From a checkpoint of a small transformer trained on Wikipedia.
Size: 15 layers, width 384, 12 heads of 32 (3 for keys and values), MLP 768 SwiGLU, vocabulary 5499.
MLP neurons of a small language model. Each row is named by its layer, matrix (gate and up: input weights) and neuron, and shows model dimensions 80-207. Each number is 500 + 40 x the weight over its row's rms, rounded and kept within 0 to 999. Numbers have three digits each. A neuron's up and down rows have the sign that makes its largest values positive.
Before each neuron's rows, "fires on" lists the tokens most often at its 100 highest values on Wikipedia text that the model never trained on.

fires on: " W", " March", " February", " Nov", " July", " September"
L5.gate235:487419437604502466574446540518509519544550562484506572493522617453434519533477480508498492559437557533492466570545439451554419403451522552540500537451497425493526469476527494522459514486407541481487520417551571519495544430452463555492507504506479506491497531502511448499495511530511468529546467500484501528517481487478545455565552530437541457434532443524491467530511396559527512399469
L5.up235:514457446534534493470523522563536508445513504471492453488530543462414506517450429449465513555448486520483420496531429478518498427459546520468494536463564483503476428495493481579470506466400555419454490431595543443444505476465470542548531519432514540453536444542424443438524504502492521543539515507467467484496521472448495547557574473471540522477576502512452437549486466484564498496520

fires on: " –", " |", " by", " Music", " on"
L9.gate575:473476485506545462529486529536524593490513488565415501492485591496443468534546465451554464534513490499510516527530572500537445418494469455450583436502468528574611533499493562476457507505551530550472456487566474596474429444530428503512463487522494483531484499479470422527520511455531508564531584524477534489521481505452462538501490419508491477526428488440493520435487508520416470497457
L9.up575:477524488488435464531411509538460546499474484496449535472549581493465425448534436475534534464501457468489560517484508577483475523486537535436519454447493512507469512473518512474500493496533522461560477514551426569478466523540560559532486452475536521542487525458529529523450510481548429486452544481469493514539524519491571519473515519566417449628527510520497409479568477450532474496510

fires on: " reg", " Port", " commun", " est", " Grand", " Fort"
L5.gate148:531517475516554487491470544455500512504516547520508519466527530504519520468462423487475484450478462459486522522482571462481516510485437487545487411462501471532466534479489462496452499442448499483526535489507507481520565522546464481448531487556526521531536529484496424461492562529466476542557468447480516502432401422475469532493490482548472437565529501503558492570530515507536452556522
L5.up148:507552514502545439470467519505548539538517561533492528482511606479463491446477429487529459519532493444490515514515543476486536529492476478507475398477451498500439496480545406439435523457429479440519534539582522471584528475501477452453570478422491534517509457505482462494462542538487484498532501503481497502499441474508495493513524493550526481525528533496575444560477507530526512547555

fires on: " January", " April", " July", " February", " October"
L3.gate124:437545480557453399499476568491472492482525461487498485502522556452500463513528528418489544502471455478529475438517547485493510467490523510567513515491526434495479451513532441562495530446516571458484524559537528499456518547390537538443520478420561469424570469558450468496551528496574545516447511481518487436544528498449541480569514561508516468495533443537487439496551471535501525548507
L3.up124:467495473531492447485503612512480519412533467496501477491502486481531462521481534460482516504482501486507482511515501509496490427434513483459507531494561456534452443490555414543430541486499576491549501551514565500448449567436531500469527485469552458441553533492497445468502490506597545540484515492492508446549485530477591514573529536476498491477491449518465435471578436546454502471501

fires on: "as", "em", "s", "'s", "in", "res"
L12.gate135:432554477506510560476514562496418569541520483408485490517514477531469488522440447476553521401494525485489529492517495521533484538502466485581498471497515486439521593475486490506450526513447490422472498475465502509409429563482464449506463512444496446518471537504476502543514475471477494509506564496548414509499497494525516536447500489468520562494539501449511483482536488538462463427540
L12.up135:480450487519501517510509582530483469472478501420615501530558560474529480462535427520483514524530451473435497508544470468496412496481435416496520405452481490499449494509429447520435510525507526516520543459453520488496460512524446429526474511492515486562463527493561500426496500531477544523437478488516475496494523470514546569419508510561515536450541460507509450494489515492522455528596

fires on: " on", " and", " to", " through", " by", " against"
L10.gate18:521463444534491453505481557510578500495494462554460457493439528482485495427521547487542545533504505468483475483454564560509512455485472481466565445544488510600451548459506540484532484530535519532447499530514472471498494510478488475572487473505413487511452498477449528526471497553539469577472509476502517476520430471467567510554542550507471502444547502480531574468533478538447540435428
L10.up18:547446485406524454452505487505586469482523477521500491441534527528492446484482486479525525500476520475427487537573472430535470523480517589458569477466494535503473483400518457551521460502537515452505520484483475518523437477485536460515548495501420528393455426472500553598507459500490447462488507479523405507560517491508473486538541462484496482509550558521480481503607493471488442481531

fires on: " sold", " oper", " num", " perform", " sing", " performed"
L6.gate61:433554442538519482497581488502469511556574451486450546419475466456539520372478528517497494430490540518467537419496522517534520465497512487479535510459555491522475527431514581524509514550510445523489505444552423471477508470486548582504477512510480470553456474423489488501483473499501528512491517521574546558470539469463485456412525536512545493476625558505487526579511492528546407506476
L6.up61:494448538485476499512513500564511518571506466483509451520492493435484561501451565553498504482507559536460597447510495503565547502547486512508456539562539516506521507489434518529448505494536413520504498473498508431456532544536555524529502523523474478509477537464514423441537503519456531479458496536537472531478527544498455471419527528528548514498647514561519498555547484441480415503441

fires on: ".", "K", " K"
L12.gate430:473472473466492516531471534475493449515469523442472472598493530531462484538520544537435437423468567549469478494437531498525524513514491448458468448529595476496520538440548583540574453493467515439519480428516517454443549478509463473527550495434437519489462506524480465531442500507531548472571517592556488516483510493541525495431472439486518453537552496508460486500483498550472432477511
L12.up430:487457479522539508499522543511534460549452534497462429539536459477503492500456553445468503503517513451445584483458532494514497568527441506523552533496490546530570521458410493505492520508503440554498502396509424483454524494458550426559524481522486550492471512465470434537489497554493528461528548560493473484544507610554463504480466392531531483543538538503484506478547589500465488514490

fires on: " |\n\n", "\n\n", " =\n\n", "===", ")\n\n"
L5.gate764:509500507453526539529452484534536525478564481518428442518444485435417495480565527540553463485460556535578443580521512431445411502419531498524514481441524442554481484513534507495502520504544502545555484523508492485506472455454443496459504491520519566485524472483557515490480502500496502596536413515446567594388467561496511551429489550529496428486559537493489424489473486507528462523474
L5.up764:508506521536482452497498458497496533490496508484480499548492513486490489483478403470523536543524462485542462551501465506473467518524489540555489530477507548530480463536520501559521586571544498472513465461513535406487462495542518482462492435563534555528528518477541528407443536491508533545523406529494611518455476506511488522550472526494499450399522515465486473532429459452483475539508

fires on: "0", " does"
L3.gate24:466480528534462476437506541454520463555514507427521514533440510491520499500500484435440466500491524514419563503507518473592517493607510500511504514463469547488474550455512515512532514499538510486532499511472502536553464438518559526460482569494471416481528514547468491447487418518529506438493535493578443501505514546499446489495483592491449550489518481497526570532527493457498467510527
L3.up24:536567578506497511555542549518531407486527528483526511448517520535437434460546491514465494557466473486591504477452515514554481395511476530549389496490482469527451530477486447524542474520547478469499502532510553497461498577477480570539413500503486549533471521383502477480490512509542514435517529555536531553450464500489492493527513514506470512584474451529479510455487564475500529448491

fires on: " |\n\n", ".\n", ".\n\n", "\n\n", "===", "6"
L7.gate583:508552536497530474541440524531537530521501498448450506494509535517467536521560506447552457478501538487615521503529467519501515498493526467476495488511547364558529503467537494548454566532536477493603546447538457519516472485507495470464499502501472548504527471469522494458458500469445463523481432483472521480492439466439514454542452520505518470472469440459497482506442446539508460510489
L7.up583:540476576521488456552546544611493530552462517483504522514512532496436497567508484460560524521594481466604568509511530510561540486490492580515529563529534433495461455513504497519458526520515477463479564469445526427486404514516519511463470521545450539498512514405498460395527495451489503490501455528435563451478462529527501501541488576545482498464465503508463460547420483506465496461421

fires on: " that", "in", " same"
L12.gate179:452459510515463513495525538466458504436521500511439544530526505534478524482508450466458526480520539435529579428428515532517459484504439526517471522456505546500469514504444583529489552426461480431414576512519485513400495533428454508520437489441492414539537547532531481464524523467474502542462529466571430534477524496513503499479445480516471550445519494446488455502553486524497526479554
L12.up179:518527437506427514546526555476463509473481464520464437423499539505502485527520501427505500542522448502511541527475484481478537486410529494427544453474479531559508458472507561458515469467438469460517475513508489485482473563505434500503484450554433518504498497449522511556501446461495551548472504497534440494495494479488514461493431490509443561421465537497472469488485434543472531550495

fires on: " Air", "rest", " commun", " Athlet", " mount", " Fort"
L6.gate25:408469477494511367558431522606564484510538458496461499470542477433481462492489456508519402492532454539524437535511559516514526543491431451520478538546533482514464487508490488527446487476505431485495555514488482492511559446466501525617525527537515460520498439545556453440446534498532502516532489494506500513472464533460521426544517460513443473543475496392533478536434543545540444589539
L6.up25:478523511423503485538475517535573540497495502460524478501536566448468447437477474564539453424470496570480455506508499535525537536521407440475529509490467501461475407504451430493477500452425487458462548475546467530510518509395464557529457502458522533528481440479511452518481535538503478495508467469482497542439402545481552468527523510463524505510506524506559488451567516512501483506490

fires on: "°N", "K", " we", " instead", " –", " below"
L7.gate342:428499433479562480530439546451580476485472505490444483486574480497545447537553537450428511546468541491518500496480497493507509503473564451464523521501465420519540537461459489480452513485529500496523549457482506458448492558461492447519492466520457464509501469483542490484433450501586373488531499546497490571534535510481532445517505455471509537513481416479561506524500516581480535479521
L7.up342:550502462491530471508441488459581488501418511520475509544570494465545449542512570475476538571467516440463557441515514488461515505489456510480491576553493454528548494534437465498478545445539436534471519472418512409497514573443509475518424448521498443515497485482572439437470467488579470462502491636455461499519543535512567507548518495439503653541524478504525449522498516550494539493505

fires on: " km", " album", " dis", " he", ".", " rem"
L9.gate225:466402504513515480476423466517473539538530422446460475557528473451484497557549437461501469458484502473541468494469553465501477513533560490545482501545532490433465556467560498545514470541528552494478536422507488506494470537469520499492487494466471434523548517476545435484521504567583510520540428451553463487448518495505487493484472511496463418543603527527522438481478539510429452473492
L9.up225:479497418478547521540468509520504457490504489452519432519525486481525488510491526500469464521480515444536455524561585476462456539542406526534527523547502519439550574489507559524471504464494473480431517467537463502451444533460476490472501484450504473468509495524546503534463511550481530550443459420471465471550547482541530490563516451513473462529584499500520521489527478439471452575496

fires on: "s", " September", " century", " January", " November", " season"
L10.gate458:463500509521474439504508491521568413489509471542573575548571482503488466538503403509492496540481484474434496466484523463524461492441512476541441494512500519479485553481553442607465460484529513508471513475535499449490467520515503476554492518447471473497528454531518462458497475514546492407542437513437501499466563429479528463473482478477442558474521482551446529480505595535529437459546
L10.up458:528492535422439469436422534468493502483436447540514527491498500437472427479488491436519510406432461472521489462528530539457531500506496559483558534534463449484488593504477536558496542496491523473519558564541540517480471517466503427482474491517461556528445478484469485450507484499532510488541488521480502545524538455489542505504519576507510479534524547543578515464530531498538506465550

fires on: "0", ";", ");", " more"
L6.gate562:580506498543505494489445560509439435519522507522471445516511454475511586531450427500499533471495429466602523480510516556467383475611542476469475518547470535523483510549504507540515454522503452512490492504511461481466505530508566469493493479429467479570527519502527444497495406526549517415498512503564478474467499513456501516502510491470402525547501482474460631537479574482561497537519
L6.up562:521561503499448412596476462457461511560553454417485547479470559507504494530495477573449438524486520474482523543496487535520542470489526509520473467495432494556493514443515503553485434460477516459479511568472440511483450486484505535514490458518472409494557410422562535472447511461557467484410496587475504495475554534462491359513570512520488535541476491441510520541442572534575496424447

fires on: "4", "\n\n", " |\n\n", "ost", "1"
L6.gate354:476427523475453490591489461606516589455517487541545521508429488518449417512506463465534514482450462552508454555543456495512482509518475488477539516491555484527525459519511530518534503464452543531552481446578512580539488444432438463449550525529476491409428484433494581493474525505505474578526490448515576508480476434462462486539483537504521485458493550455473488457546511521484459478496
L6.up354:509443590483450535530497484617453575492489455515533517549476464499450411509417464444508531518522490515519437484565508485495515533564506554523562537551493501453525419517499494561510528467453481515547463496484507531518416512415540505463540540505514525434445541509461512438506490482517549524550470525507547442509492517485457450568476546491530541439458611531476533438512487448496477474514

fires on: " \"", " February", " January", " November", " March"
L10.gate629:500395439628481447474441567524481474462545518476500450470562591519556466512506520505528463508479471565500425466499516509469491421524562481530484496501459539478477480514575490579507462473505553538433470502564511504428551553547511471497477486532485487458469476503541459507414573498529467517471507490472450474431526476483478531529528508487502456483490449490507442531485531569530516475478
L10.up629:538504536497552534475447531519476520513517503500538570477460527478509507476522395505459447515429489508483483503582509568482523493504530561500507540480457472486467489523505496623447553503457503541543463520519529544444458473436501455478514491501552515491551485571480423521502523443481591535507467489482495529473473519448407500453477648421545423495504550505513526509562491510473457475492

fires on: "8", " January", "9", " February", " April", "2"
L7.gate318:507532459542489407491462516519541531500476476547480462510527495481450463532491462527466445455511503497550514531532462508540522437431493532465476498488517519473533497462616480503468511487530465496467507512544452447491449557456508489476497510446541514594586441532535506452481551497489543495470465433443534484491495404359505448483487543462491438503524474482480430511441454541539454450556
L7.up318:503470417545551471547503500497528542476464514537469500444490509488520478514446468547438410452471526518541438513569503471494477468509573541498564511503506483410497517483548547525480525513502533517482524589483552483449457545455473543441435550448604522532523428567504492457471478473525562503465493518547451496490472510421487440484536509536504459526417527509457499463477466442498461438533

fires on: " do", " did", " went", " does", " Do", " go"
L5.gate709:474502495539485521476540496599474454567511455506513589472492485511503483461472492505494478535458535492505444463471430389556476531535448474516534462500509458535566530461479508480492520504517527538457487553548503531491493511470573546543527496546465481492463471540499495569510461527440465496496472526568541512514474522518485510525494564571458540498517479528491471561526449425423503446460
L5.up709:521507527511497508441576479546433537505516521506513618456522446461520495476522526511464516567449532510507445483482484416560517470534486494551522509487492471526500489514477542519468451551505531485515492519517578577559480503438536552540453488548440469504426453541522482535480483519476510476529474518558489530526495548457497466495476569557470549538507474538499485530526522472441483504464